{"n_layer": 14, "d_model": 320, "n_head": 10, "n_kv_head": 10, "head_dim": 32, "d_mlp": 1280, "vocab_size": 8192, "activation": "gelu", "norm": "rmsnorm", "norm_place": "pre", "norm_eps": 1e-05, "positions": "alibi", "qk_norm": false, "attn_scale": 0.177, "bias": "all", "tie_embeddings": true, "parallel_block": false, "init": "normal", "init_std_qkv": 0.0395, "init_std_o": 0.0, "init_std_up": 0.0395, "init_std_down": 0.0, "optimizer": "adam_variant", "lr": 0.00142, "beta1": 0.9, "weight_decay": 0.16, "lr_head": 0.00549, "grad_clip": 2.0, "warmup_steps": 266, "schedule": "wsd", "decay_fraction": 0.869, "decay_shape": "linear", "final_lr_fraction": 0.0, "batch_tokens": 65536, "seq_len": 2048, "doc_mask": true, "train_tokens": 528900000, "steps": 8071, "dataset": "wikipedia_en"}
MLP neurons of a small language model. Each row is named by its layer, matrix (down: output weights) and neuron, and shows model dimensions 0-95. Each number is 128 + 32 x the weight over its row's rms, rounded and kept within 0 to 255. Numbers have three digits each.
A block is one neuron, or neurons of one layer that tend to fire together. After each block is what it responds to, as a language model described it from the Wikipedia text at the highest values.

L8.down57:167127101128098106139114108088180109130162105123099099107087107159107107166148096132112123120161183167101109072134138086157039101118107091138097129179127156143087132164111152156184091126195150115122122131086121193128136124152075123187153119136098162129072101163091112175126119091131119081
L8.down70:102194113137189129148168129146141139129128136100129152127194148058121078092170111095150134160101108129132104127127183131096104174141093120179100122147085110189135091088032101153134119188139159180118091124178126095084109147104142170087114114113148090147077094150129054167169088133104158097
L8.down365:108127088090124114100190095169161105194128141209162128116122109082113151200093121097126129099163121163105089117149121074110058127056138107143142085128112134108170092105089141114191172079186077164138059119105144112160117102142096140137110139149119118121141122143116118096150115114194150076
L8.down935:065096139160111158084059115051132083101111108117127140143163097129180124143109097159090058125170159130105141166098126155111153096158142128106155139111153116219092130161148054105193103104162124116194144119056163099124145126117100147089108093062128137097125114142089141126165155100228087106
L8.down1041:115113159075119147100086134099095175167151049134152105160158051110155146195091123136147137089116117083096103087120145152123146112170139132111149142103079101160160153122111124137161071103148190129137074147100136129076158128109078157085123168114147123139072082120130096071168102129153173094
L8.down1125:145150135108098129144076120104158123151072083084131215147176118148099161134106148093072131105147082140160164024182133160114076072121126233174132106167125188072137100175159064135165070089128125136119098145119120122084118165133113169128156113150153205094152120112118090107092188149122178141
L8.down1184:134100179112167145114162100128146107138193124128139144093115115084139191102093196162140109134190174136117089170104137093073151171129069137150148074090153087106113158160115144150152124108151139185111169159128146111099157136137105138136154160169197168137121123177128118077135138129103118146
L8.down1193:093126151104167098128115121095146173169117098143114131104097097105123168152095084143101146093083117134095134076142131192087144111176194171155154081102123170069156126117147113155157135138181089118109133096209173132095158112154101102145100139073127074094093117145169160125092140111144148092
Word-initial prefix fragments

L8.down116:169132096112138102167101166098170108131157123074181125169164092172118117119130078093097161077105111141118089136104146127163146186115115113101137138153194105094147215140137189087086145117083128130149101129104077216116115156142155197072151164138141142162127113158125185111157067174121146145
L8.down160:114101099172138087127124203127143167124120130155153114145177112136122087141093062129139196136124064187106177171106101121096098123138108182080148139093154135104173098121083137110139138098170163127094138153107126140139142137157100092130123078124127146085137167171136070130145158135132152162
L8.down999:082134090173143106154136155198166142163152150098063161146083128161167077180113090116130150132130118140075139122128155156091095152122112128109136101101205119111172120158117158130186089154087083118124137143098130099123088129176153146135145100108103155136086112125081151166117117175089054166
L8.down1011:154132138123154110155112132166158163141097100151137126123169129164109116123106114126119110163116101157179086075144134099082104103069151159139110146178121119151116071162134119109147168109135168098146079140162216110087144075135108164096090124096090145114147130145100200099098105122133166099
L8.down1103:113120133164184147216097124080117140151184174140145106102151174131184133127092086163158138137150115117145076102128150074141130131111104158119104114126156150123149144110102132117116111138129118154134158094165133070219056158108115049154133107117190150155145122135155076130119128128176169138
L8.down1171:154144103148156087170091126168159105125084137110080091141077123173144067199174109104105101105113094171086071162123121131133139074143149116204134154092135130122171152178127184144112107116110085093175120110133160159119120120092073132129160053117117168099126124123180133112111082122113163120
L8.down1217:046148173171092085141126164158121116147144169087137100108153132109137097178179143149201128153176122157144112136178079088122132142114099141082113072096162063136152130167130170113125161148134103142101150138157143128129168145202115116137174167110106158122195137124119155115173127102129149124
L8.down1236:135183122206212161127109096197100116110120134174073191110158085120140104189145095124069152129154114137144102143104173147137140062152114148143151120214151122126124182140097176185172147110186136135174090159151073192090156129120129163114139092121137084121109095142173066057104146110036069183
Token after a number

L8.down132:137179108126147085144127147195153111131150119087137136178094111141110146171157112050095099154143120164136131097109172126135136144075174137153132093112121136088127114115094143153126123131108080127114095120117130175086185113141150147176115201111220097116167156078166148156128107156085160105
L8.down403:122150112088085187161152122144094167080053029102117176128207101086149144114161119161086148118107138126147115144139155148063121136058137088095125123119099152136137115132134143184126111121127095119147140105145121111132102154093093097182156162113142149108121098121091113169138095131131095129
L8.down533:169133124076160092149135126096122086148134153168101147118147065109150089130165159108157229087111118145131078134144139079029135126121175096134121062119202152117173158087103114081128139168072105164133142151095168183141177185107076115069148150170135143104097129180111132150137183156129116190
L8.down795:167100097105156131111102151074181138102168154146105120142154110111150121168122130161098209123159096133167143144171149158101157149224062140179200153087118107138156117107109137130130126138163104096147155141093114150082130149121183150148134156128155157176122140151110133132126114140093118153
L8.down945:115166157163173161182193114136126119117112117169148179120093047109115128168112166127145141086108144186160192167145131125084178156130129145122114131160146107116125106102075150150143091160106132156135162107089149120135123166152117145074113096151115127163131094119116170135127111118150109172
L8.down994:097151094086123099165090111070095098107081152192148104046090132154162110172128130108090106092109163160102160147171141095115096126181091090120128109186158126155144121140208130150155089097111154118141141157114127173169123180172126158102132132153140127151111173085114144092151116184188161151
L8.down1159:113040173120106089092098115068154074088137099091120104136070129109093108187115125104113129141125102096153154153114105122077139103167090104105082150136129147142126132080092125089092147212154154121136098110137098101096139149129111142080175110109135087141101151107069134094100137151069135111
L8.down1203:088152076118091122122132150126083104131188184149097114085117147163059133144118158142143118129090143106146060117197102218124135161112117098133069162135130127092140093093138088047094096170186135195150126120140142133100167182145145102128096115089124109099106087162095114144110124147164158112
Initial U, verb-chain links

L5.down543:098121099124095200138140106178161113141167145148092136145114140151144094092178093179128092158149075108119157102153104125118073174153090146118120184163168098119162146132105133147110059158107121181126168147145112128131126128149142065154093161146155167159108146136138161139181147140070175095
Unit after a number

L8.down46:129124146132125129148093141090095122132116156095114110120120144125053165164112165121071124107070138165133134114121054090114105124099140159139134132121140128188109109124117103229137089162110104112171127069113100119105071162117133138142148112142132141132069166078158135081103107159046117159
L8.down184:203126158138058078128144068175124067163119156135130145095179173192063130132131137113150126108129085135158089121133095150129112100115095115134120199125130161059120092153082116094121118133116126179147090108145130135090154168141108128149137182103152156102099169191090086162165113147144165169
L8.down241:095167120071116161117194197106134145114129145133162155113100181134100059111094161165083132119164089084126138144170129087165094097088106076156107119059178102061118122126078111126088176114094157177117127131125204135132086105100091113140106102122143162172057107135177200060136169157210146082
L8.down312:147219091128110100107084136108088162103103094169218162124116065218147159204113105101106142125167154102137075123086076097102137133130139087176119122136128132195071103145134158131123105128186183102106187119157104150162073170135177185186107152123091117076108171129148110147097118130181123113
L8.down978:146167125124148109144133073083146111123060093113127112100111059099151150147064064109093131136091146164127142121156184115159124054086192174142160051171134108111171130132068101137111093107144151113155127125110120095098082157089166123183147124134097096107129125156110127092093140154160162143
L8.down1165:147113119147181163119115138111165105110160130149101151112171114135153141179123128155157118156131164124127117137122063180151162178121076128094191128154118091129139140097060144198099099129092149147116127135149074165124173112070150091137145149117100080145075099149103105071141093069071119111
L8.down1187:123134026170138161124166105156119130150088146132118179130091094123105103142075137114135165178074187139101166084120140118138117143191148124110203111091124211159188144103129156084132084122088158155110115099153085073096156140092105202191136085177201130151115209147098076127104082145093120167
L8.down1254:070151093138113165152128119166158113109155129160139148075152129124096126131127172124123118101156120132152153174133086114102112053124185102136084100101109149051102104143122150143114135128136159145136163161181120148120109143073091086111126078142139109193144231118076130141121134136088127085
Mid-word pieces and articles

L5.down27:130124158160080120194088135135165109124146108123129183096123188100145110123056108132098193114094129096187144086185144142136132099190081141089157108136178164186114152110099137088140126132076152113112127156168201150134133134174132127160111121140134110079140137151141149117124182175195131132
Joiners in compounds and lists

L5.down207:134146130093132065163169149085122097133223125160094135178200079170132150122164062096115135103100097105186069115157095144096094108144163125104175159131132201138087078138144119089121159152161132052098189163060124111159097195162136100128105158146155107097172164127132151110142174155148109170
Main verbs like make

L5.down895:142177086151185147146129137147166093093170061156100136153139124129095133188144127158133127089108070099065131102101125145161128132143187195137121190151099141094132144097151137132148092087109188119084191126146146088078123171163070089154144110173129096099122175078118124114132100118130040065
Mid-word fragments, "total"

L5.down1040:131139134188125112091164142144106152102109142154180138133158164150115127138163106190126135146169109150084094125109147110162139138123122131085099083146166171135152096105174173058108092177117107112082152160131077153144108160102132089115074145102123216126138186111127119097104123058173095089
Predictable continuation tokens

L4.down36:038154154160118085082123132123085159120179139177125094091216153134156196147080190147142187098150126168154101119156114174077148116160157070163139155135157076127102129117140071085096169118160142141193144124117108114083134141113071136107092134140141115125127135146114113137132093148148183118
L4.down423:155152110058072156139181172124090166117181118154095121104085127148177146103085158150139168109139124100139108144140060151141081164117139114092140094110161132093115123105112113103158103110093124166127097124140156168148149127142165111152145076149142105109126113157045141146132148099038110124
L4.down516:146092179084159124172151146081075127145136075118109143151089088114062167145035087132161135157082183095100128137102112182105158076133168182123070076139170118123194114120138143137119120131168076159123089079100075103106148144145116165157139092132155157173170172141125175127106108102173124117
L4.down876:173150121188120167125136178146145165125140156168072176110135126084150110167127065116194190157106140113081161086072103094144112146115146157133138123117142125145186131162131115092100127110143144095150034136136106151077094121156106115097154119139154139192103139159133132162149141136144085122
L4.down913:127107095164089104080069111183120095138088137123093135129093123119060098194149145092099147135103125215164094110089111117153087113091153113162167148160124160141083103199141180125118172087132132127122158117144085185088189123194130146144105170066137148162133121089084108050150126137133115162
L4.down993:092126123070116138083092119094111148136112079177145134170144137124141114204139182145127096138117153153094081123213145113118165083097128116082132160114111204035119118122110159135105135164111077172172110169137089146119062097085093151134078086127155157125140107119149124115110112110132118177
L4.down1133:099158148051131108145181126128083154180136130167094106170078124134091184116132126126121117083110033132129087087143162077116104137104091068152120119132182173208128139134145123093134163085129166113059145110152110154134187102107144108144168152135124115088144116138092084106133157133135153128
L4.down1228:090162076081108073102149179058073119161125191121084110110086107122145134157107070152066126062129117067184100095129137154166107098096113180086107161138057216123077173089125142120128171152165091156122106133080201120101187130137120112130107104137180132143136122174105113183153174102132143109
Word-start fragments and openings

L4.down287:094129114112189105145146181157108178150070131179105126162185149161131186128193135148080113143176092058083110144152110129104082142114164088039076080104121169114128138123138178142128098146147130130175065143167085125126085125096123109124123136112130147088142086204159092089161133137207116131
L4.down322:136121099102137098099140173155099118084158101148085140130086097072112091133121134111156176192092188161138113117148100161184096102143133116121148131097206122165147166126126099161100118085117158074148177119111099131125105178117146104135116171137187190123104186150133089157146164164113116133
L4.down398:101124138049165081076062112086070135125092069066091122123141161159095166133126123125086134108147167176095099098167119109137139106122142098160110129140104079188139136125131087085183117173138148179161086116104127092091115146153109132138174168119148167176129123160176090126124137128070127142
L4.down422:146133093074097128097075106099103059102128085119143153093102154123131106193140125125105152175151146156141109078165129141177102116101135140124148141098124174177121141097127098147142134156113064113133120133127126164070154122067127163106128098134161141107127161134108146185141191086000137132
L4.down430:096188053129071077138134121120118089127139058166138123127111124127105111126141138160141143146114131153154142139165174106201122111105131168139113073107091158154185107103206124158110178115119114099123103081139138196118135151126111095125102171057142106111125157128073156174112204138159162090
L4.down691:142143187052134132103068146141088148121099135104130107135089138194122119084117120121116116050152122111148106107156180116136193212148088109158161114146085121134090130152140082100087132161218123101125123132114155135115084121116112141149123154165123144193096073175183141081152086181136153116
L4.down799:138126102125152131138165136060161108116136103102106077138123097179109117165179151101097127135092082107133154104154124156143135055184096106087212093142157116118175135066148100164121176072096094133091142242091124079137138098154123049114119142165106164050182142178082120146158130116109091100
L4.down1275:148138084142125084101157084115109157101137112181089137112091104098141093131127121139123149170143199080136151086128127161106137132139089189127077174168212141157188161113169188097098146078126142101132162151064161157106173146153100089066078236090141095123139179143068122119094127105113111088
Narrative action verbs

L4.down70:115141139137086108109133082131117098112152088155099141147124114096097120126161149126106114191136113132120169189146131128109066229117108148152176117129142097153118132099093113141143149121105119152107103089164134161118097147097136123162133160168084115127125129092137128139156049152096117148
L4.down320:165139188137113115147140132115132166109109136119144165182116116097140128153058122141094185120039112152087104149144198142158087185156141105155097125158106122079120064131132103095103167098095206112114099137122131157083112167144102170131098123163166140122123176100100181095095136153079081095
L4.down719:087102158075096123071136105119153149063126109152138129112170141113142127153109163095109138115147095111131170147210106110163084137135167148116063116149132123119108070183167115080145117105199087106115169061025159079104085091072129135079115065138102127085136144121155130128131118117135108129
L4.down970:107122100148117128074154108122068161124129091131122162149102143167118104188062119095084084188099155109086091160164163112122154145169139097125151101153149118106041118086089097101145201143143092114153107120101085156139165123187133126126124077160194122136128135117171146119122081146026069097
L4.down980:134116132175110079126152180149141099091138110118165142081148129138120153119151075175168199191099131056148135131130149132110109233160144135125177124082106130112094177107088113124120139067086143115087140121148178114096167163163133088158101138096181117128109173139133187106107110164147128141
L4.down995:088146131123130144137085071145131097132134133204090146158187149099142106182105123075175098219122107090130144073113149147090130150152112124136121078113189100086189114087129089135166143152139161131149090106161122047137177147138142164089119108134144161183107118122135119177086091099068112106
L4.down1199:168106110113123132119141130137074067085116098130111133121099118148150210142153142179117225167180072152142070105136058166070056120116157172129153174109140098128113130151152104093134129185150079139111164155126127100068120134140112142151146109192148098153083137086140115083134151142178120099
L4.down1246:038128084082036121122083145142147121109196095143147137098121134110178100117070175099143161142051171080131110132187119145112057142097170103149143080165136143129128106135097125144102142087134102140103136096100140208140124169122159111133075141155168103185149156123152121160125115148033122134
Clause-ending commas

L8.down26:180159104116168133182112164109162110140079114073122127149112081110076079102140130103098219126111165202158134128134172166131156109143161107116180058145115132142115108150134166132147136165204120149121122129125072146134170147142143187095178139141152128134084194096117063085086143125128104180
L8.down353:131148148100083156090128133104121086138090156093059193153114098116105142100170095120133113131109075171100129092139148148129140136104093117102136134171113117166147130143148095154161130193191078154139122212095094147126178183177104137193128149182089156101104115088148052165119147115127120116
L8.down537:155137125103117149113127187117201127090182081110139112126132176157094095226089126145138137121120131119148084102052082164141126129127141192141154144209124173135148086094072132078105069141198125140146107174118145150157122137182124164126154111166187124120083141158156082117106157127057132160
L8.down728:176143164074141190078075136161090130147094145077108144084060157112125151170148113155174169122151066110097197092106096097122128108106094185122166180134134139154121079201125156096160161171085139145146148080085159105142163096121098121148149112140188127113116136176138091139054121134102079157
L8.down900:122119143136171120114164138162155100093171190159092160131161165114153117134214157107105141151127122200214154075132129168162077146172135127101146119133120158106165130098126118142138130107126116145184115110121139129135152133124145145127140114135106120133079173148143122193079120123012088133
L8.down904:093128143156151124174095210144122102107172099109113156134120098099114126068116121125141125103083083108088191103132149178084150165102046167114088100193143160091148118136132110096134113136173093156067133127113119150126132182052087157141129153134189128182118116062178149085153115156086068063
L8.down1000:118141137126173112103145152057176115119143135088109191120128144160121107143127131155149109122125099154185147055075112223121123105159124137063162161176137094086075180130095086159101152176132069189121105150133124097074147141135143168084103139063085143141069146126099058146147118116086120185
L8.down1031:160118107136080067109087150143176106112137136136187144121097122129104118130125103200142177168117145114143111073141123113132063109107189116103057135125159167116085106140128113092124147123141138106138075178104098090140109139105132111137117106144120142159093163160178056100125095120170095118
Biographical action verbs

L5.down405:089101171180093165131100151146039127131091100110167137141199147062084149156098105167091110110092127056094098147156132167041055163162142143168129143120105100123166148087135108137086166098107130130174149078124124141115172200137123126148128137117129149159141123108130120155105134165106129165
Comma separator

L8.down143:145157080102071158174111086086134127113101094130106135135089103156099104108061225109112160117113123179115102102208126155157120138096144100183161125167157096056140111129117093105150149115127160116104089156071121100093164130091088142143143144129215080057102133084108200062147114110185158154
L8.down157:139122135128125141108097095142152111102114099129140178151109122088158159114103112179104118076137106130195162111187157166114131160148093083163141090112158158072043124179144124141079130112140117115133087136164143145110160198124115121080096147137150111133102198100110164187131143115094078117
L8.down227:134118086117119155127105077142124093159158132104034173102145130165136153099064145095130162189163086177097173171090195143107112118118135156170199097117138114140137112134144142129153053149078100115124072129148055103098148113115112104155158134100167132094130157075133124077136102139035118158
L8.down304:200147139144128162118103151105094103161110135113108136165158133096097132158096119085090141118138100138104159096115133149120090075150145084169204127126143158119113090145110167100141118085123117113120125136145190160095149122128093179091158162155118140110075143125084103122119090202000099124
L8.down568:158091099124114117112133114110123165120144138106091127158172177172095151127067108173171156098122139081127141111152105118109074146116171078140096122127092108070136124146132135192143072136104129065106096116080187090103134156127118124156201091110134134148135080128177144159122112130084116123
L8.down780:179121161127140109083123099095129137096093133151119108083111100122188119119118106133144130128171142084164107204145022122138117123138108171105192127123225163159131100146126174115131114200145130167144120155154165139102148130206090139164051100125161077096058102111069066164096077128082143175
L8.down930:057178141084104086128121152129074078156175173103134174081167144120186093089148127099144189128157116093112123132199176158145144121106161129120125142134129176100193141073157174122108105114159097139138120116136129129179107155095147126115098195107105102133124116126119131139108149155174095129
L8.down1156:157128111109080141163097138109093141130132090156103124133096131134130125151082135148149182060146134131098122168113130098110123166122147092186120107125076101093109100183112140099139145168119167062105127131124133096092124124146136114115135112062112136113139159134090140128154088177139176160
Compound-word joiners

L5.down612:169101144103155123125150094134176068144140095126169174156143160137073182087130133102179199130114093092108123157070190130124154113133140160130124151154173144133137132165086116124146140121082129097177135104126065147123110125139181118086110120125122127150153062098163118118152134126139129154
Post-verb complement function words

L4.down11:126122046110119112106140113129175162078105147158160168097180094115095106175153083115100149102148160124101077144185117122136143102130141039185145152146155095060147125137134163151150121146125205122110116129126138144131128122112140131131169129100143185156124173179155111174112133147093103198
L4.down25:113134140145113140135118145132132089103138160086129123133157072101111138134097145162146172140102035055150137115132154138098124118106126139118177119120118162122174121109133134091157194137135094156033120201141164202157181134101142126079165203119143125197195136127108164125186130143124174108
L4.down26:091133151185136097172193148179149122107123157111092168112147160081154187147165075085179124179108118148151138126134126165071083106068110152058136136124121090143135129071129128105174106147070103098125069157072147156141115107130115136079085162096141136073108093176121150157105170151085128128
L4.down106:056147122152056080136091103123176117170068114102145124140133098130104144148109131124102160121109166136117162121135109123073152141118105185142132135171106098139126105163188158130158118150138070169110150131118179114177119069092137145148123116100187047138142106102147126134156090141115156185
L4.down479:114085128138105119122129131144138092138132157122116149148199122129095148164125119124095202131144084097163123085119165144153069088163126176111130123131175136132167124138092145148112096114103153108103151103133173148075154119173125180076155104170155133152097134144114163153111159189000120125
L4.down731:103096106117032113198130075105124133150110157167116154156104139137158153172120152148125193073116166128128111134137109105066122146162121148138126144141150075153108097140149139068139151130122130141129120188158142152192121081211136161130170111111133185114143158145203139080130152157185141150
L4.down845:151155137095108096161149111092116070139122150204118138169141058124125126193162134155136232119112125137158137173148151113097126138164169098147131048111141142133194106096133137090159140159110080159118110163096119183182164145110182136062148166119157159127128139190109105091136144175132119163
L4.down846:109110133116141131153139123146187135095153076117072112135129160106123116126142152147178125112102153170135110099082124116152119128152162117101206165134124141148105060134133094099108108204140109104114135107056113160163123087100188120150120075094139127093139156135132107128164203085118159099
Infinitive/directional "to"

L4.down254:147115118098069182146121099172151103151163109125125119129121183110116077111115172098112151134111113083090039141185130146146149122148128118127107101168188112170103089115170142098094102165068104172146142110129139152152126110141120167113125172211186080125160143081157134064147083057145174129
L4.down415:073090121086118084133144124196120151106118179120116086119138241130122220067114151085108199150163091172126114120101127094109086137132149127155088167151069137131122147165109148113112065129145132111088135110117159126178102056114141119133124082149094157156117147123080116116176151128115125114
L4.down470:095146073156136098093173118121151098143124188139155162179165065051150135150128110142136131167118119160111125142170145135117145157141081102093135172197092093129155108152164092180122084157082119133132169140142154100118187126163140110095154125076139160185084132114134055119126071094126147146
L4.down557:128155089126126142197097081114125159136076124148191145178154174132104157084110120156047207117116106185157117139145139094122111129139134174158156096151204143108106108124107126155110149141080134080125143107097126134080079113134120148147110129129097099083157106060082154078172103117086164146
L4.down612:123121126154142177149107132148123153134148150110136144139183103135091141125110111178114145114064097137111104071163102189084048121058143151088095136144143112134087093076146184083144035112138130124176124023131134130130133125128091128048191129200102084156120179127145103135136127117151163083
L4.down928:132164153108129130098112160138092135163186194163139146158176166111092155145134057134122171109134198144175104115167128161132131158160115106106082086169131103111152070156092134060096150114163157093196168088103148137112173138164127118141088175149133111112153187148085128146083180140142100087
L4.down1080:149119129138090078135141126167185146137120150115088154107072145162095118112197143160159156151133163178122113116174176104111177162155169199099130095129135119190135099130190102090159105062144141115108158166161096141100142102147109106136094076179163104172075149127114108121155158146144158170
L4.down1102:054100143129105114142118127100135079073162175121128122136122210061124093075129130062183139103136122160152089158115167142132136154104138159104125130183126073114175124124116098124082137157135121143133074119124105120119149128140132099105115137179107113088165129058137096120159057125170071095
Article after role phrases

L4.down77:109118156025149133089094115108153129109127129125143144035053148116171151185141121156168086154098158123132118136116138125134113161137136103000139117107126138137141126110098103136163141101098106144161141117154131151111124111136138113117140121141144125129121123087127135111129175101000175169
L4.down120:097104138042145136122116100125148112103135127113133126045066142101140139180142157139170103152112173120141130131115125117115112186133152126023180135147130099150156101122125070142150124135107076158170125144124122109121125113122145114120132104159171138118162112115137149117137183100000167142
L4.down523:133139158153154131127143204097161098080145104154170061125116132117167136112144096121123083097100137073149112067165085119122136124118109186094195153130118138143137087095132107157105132170186169099118214123143083149185136147120193080119106193138164120140079094112107063126045131148166157067
L4.down715:099151102103151086115162151147136119107122076128109107127154117133096095160147115113145078128090095120110115099082086079157095122085116102107080158113157160179126103083148115143129130181080125090123082094104157255072172174114172181094036112194180111127119194147161128129174130124125168145
L4.down744:148137131142117172152115169161081092137124127164122200123091138137166125193102167189086169114112189117136054106127097157118124141174130134152137080126099083132118149082136159160165148172062109102134188078122140170076168171162144118141058125125097140142040130166130095177119133159129104112
L4.down821:105132094060189153102149167114100136117150142123129121065046106193086105169169112137149075159145107121136132116086154098134062120129161201119123145098140132075143121116135168125152115124147078110101114098098165116135191165160128116131080202106126143166126145169122127134130128157018121150
L4.down1068:123117157028145156092115128097132137106122136121146144014024153102151138189117122180155077140111138121137142119151152147119118143109125106000136133138134120132135117109119089123182138121092099130128141118154135149136129121135134139131134117169145106130141138112106142118128191125000161146
L4.down1229:134098107073143130123132159096133109112113160117141090124074120127106129116137150143123051130116103128141112120169095116151139103167114087101157136103104174127079167155145224133123116154145101096032115156167151157131200133127119084095141099148122110162134169167165148148185124142049134145
Line and table-row breaks

L4.down19:150114074154092107142122108102114086109076093129108136158145170085115113138162094163076113189112058108111137137116105121094140084119089176151134187083119147104110163151135173134071169113118088202165147136187088117100095120134187075099174105155099092114143093160137137095130126073101191139
L4.down281:144158121133087114120082122128123107152174106129081095086125104129166108183148110190129093124145168129118185028125190123101106145085104096188138098139135134139042099000124120103129115165123154133113181164137128153116053148180156121093095085112058159116161125128127220112173128095132174158
L4.down450:171117091094131089167127150051076075126143134147158130111142151136106138126135149109154120066166138110114142161150048125127150143118126167119113164143137148122110084130083142112113061116068131135112108095119166151108089105125197156156117085149076066122121089188143110159142158117151150126
L4.down618:132194123124104132119164171150094153132105136068105171078148142168165127075112111123133065159195186127080074154135148113166166132116105096191092080145175115177136124133135155115111188148142098114129080209130161069122125132106129133152097169121101166099164084149115141158138147148184128147
L4.down946:096187098105081133119138174186181140056130170107097176154086139070051055095153158134141085147129162153128146110110138130114189118144128111088108144138132128086107123094140115176143137112090086113149091135111134094108166130132102108160137109128150135091146141161196108113109112192125156173
L4.down1091:132170092067158138156150101174138119131132135111120190177091104173133058108096136159120122085151181183150080125061042172097094126119108128158106154113131128153114167139091202112125085111104124146096126108164125152046130191110105108087113091144097157071128129106111112107122126142108134157
L4.down1099:185167144133167152110148109106134174133105104135141178144168137162094063155131184111151147138130146132073134151106154061159120133145113147157092129104134090161144128181122185088120123135074204087085145114163149075130136097144123158155093174149145086156160112111174119072091135117164114212
L4.down1111:116130060118074167122163164116053107105115127126105096175104068160130098110144132191140128159107115108105120153169087170111170185110142155136170066106151123184157183104162058153122105173135111165056048127086138157103130143097209111143074142119162183136145134119111179099121058148154139135
Units after numbers

L8.down327:099143103080127198131131176074091085141125173166064144143105081107074151143206111081146126124192158089111096155103138148113158131130140082149163133101127179158096160148078112161175118137135131108152103116190078088087171077136081123121095179135103182129115124099145102137115121122171090119
L8.down390:063099091159080167089067174078108111133174068184144151119163127122107157153078107125116150181117118093120182122195158164090090144119134135164065126110103113115173110078137118165127120144169145144154145105110146173054152164087108067105133122147125156118151162143130177139122123088009109156
L8.down478:121135079128147160116045151037138111169089049120131112119140109108146112150134117176167184125176160108108150155157148133101098129113088111143148140148123133065131127074095140193153106154153124055114100096090157165084139163160173105140024098126135175128223118120135171112102150142085169096
L8.down508:114114084153148114086100118127131171091098159117166061130129133118150069175118100137148143158104160065156159095184139140132051207145106110126138122123135141156138150069161140110157118133159153091164149057153106116123183151137180136171077171058167123107141162171115151077127108138122140153
L8.down693:087176095177171133165117154071132169081176120142167123085121148183114117143153160074128164134101203076119122155105126131108156165144145141103140198134101059089120078115141124050149114096100130127140111075115120132128136115106051101140108148074151086173144160139080163115109173154166187131
L8.down873:112140071160109103156090117101084139135168123124103155140128053101108170134130104185131135155160213049107182193133129173132118157093128045086098109105089163181167106153145165125159185130142161157096156122200105146163154137098139118129153169123127144150158115129184105133099123155114104069
L8.down1094:103140067163161125081091134155157147067101130108158120132204194158132090167104117123110149103112203062120160116130155140128080117163120101150096131140121111137143135110165116114123064060177094127147098115102173156112134137102126145164026141071141108148131116128104176114088119110161147152
L8.down1271:151147116102146106127138120140099188072151099115166181147116098133113106095097121129150143152135142129146145112125099175141143140114111072180137085118130160135117130161134108094116113116123118129144085080094121100084138160131154149124131152089128140170104167153110143091182129138144173128
Clause-internal separator commas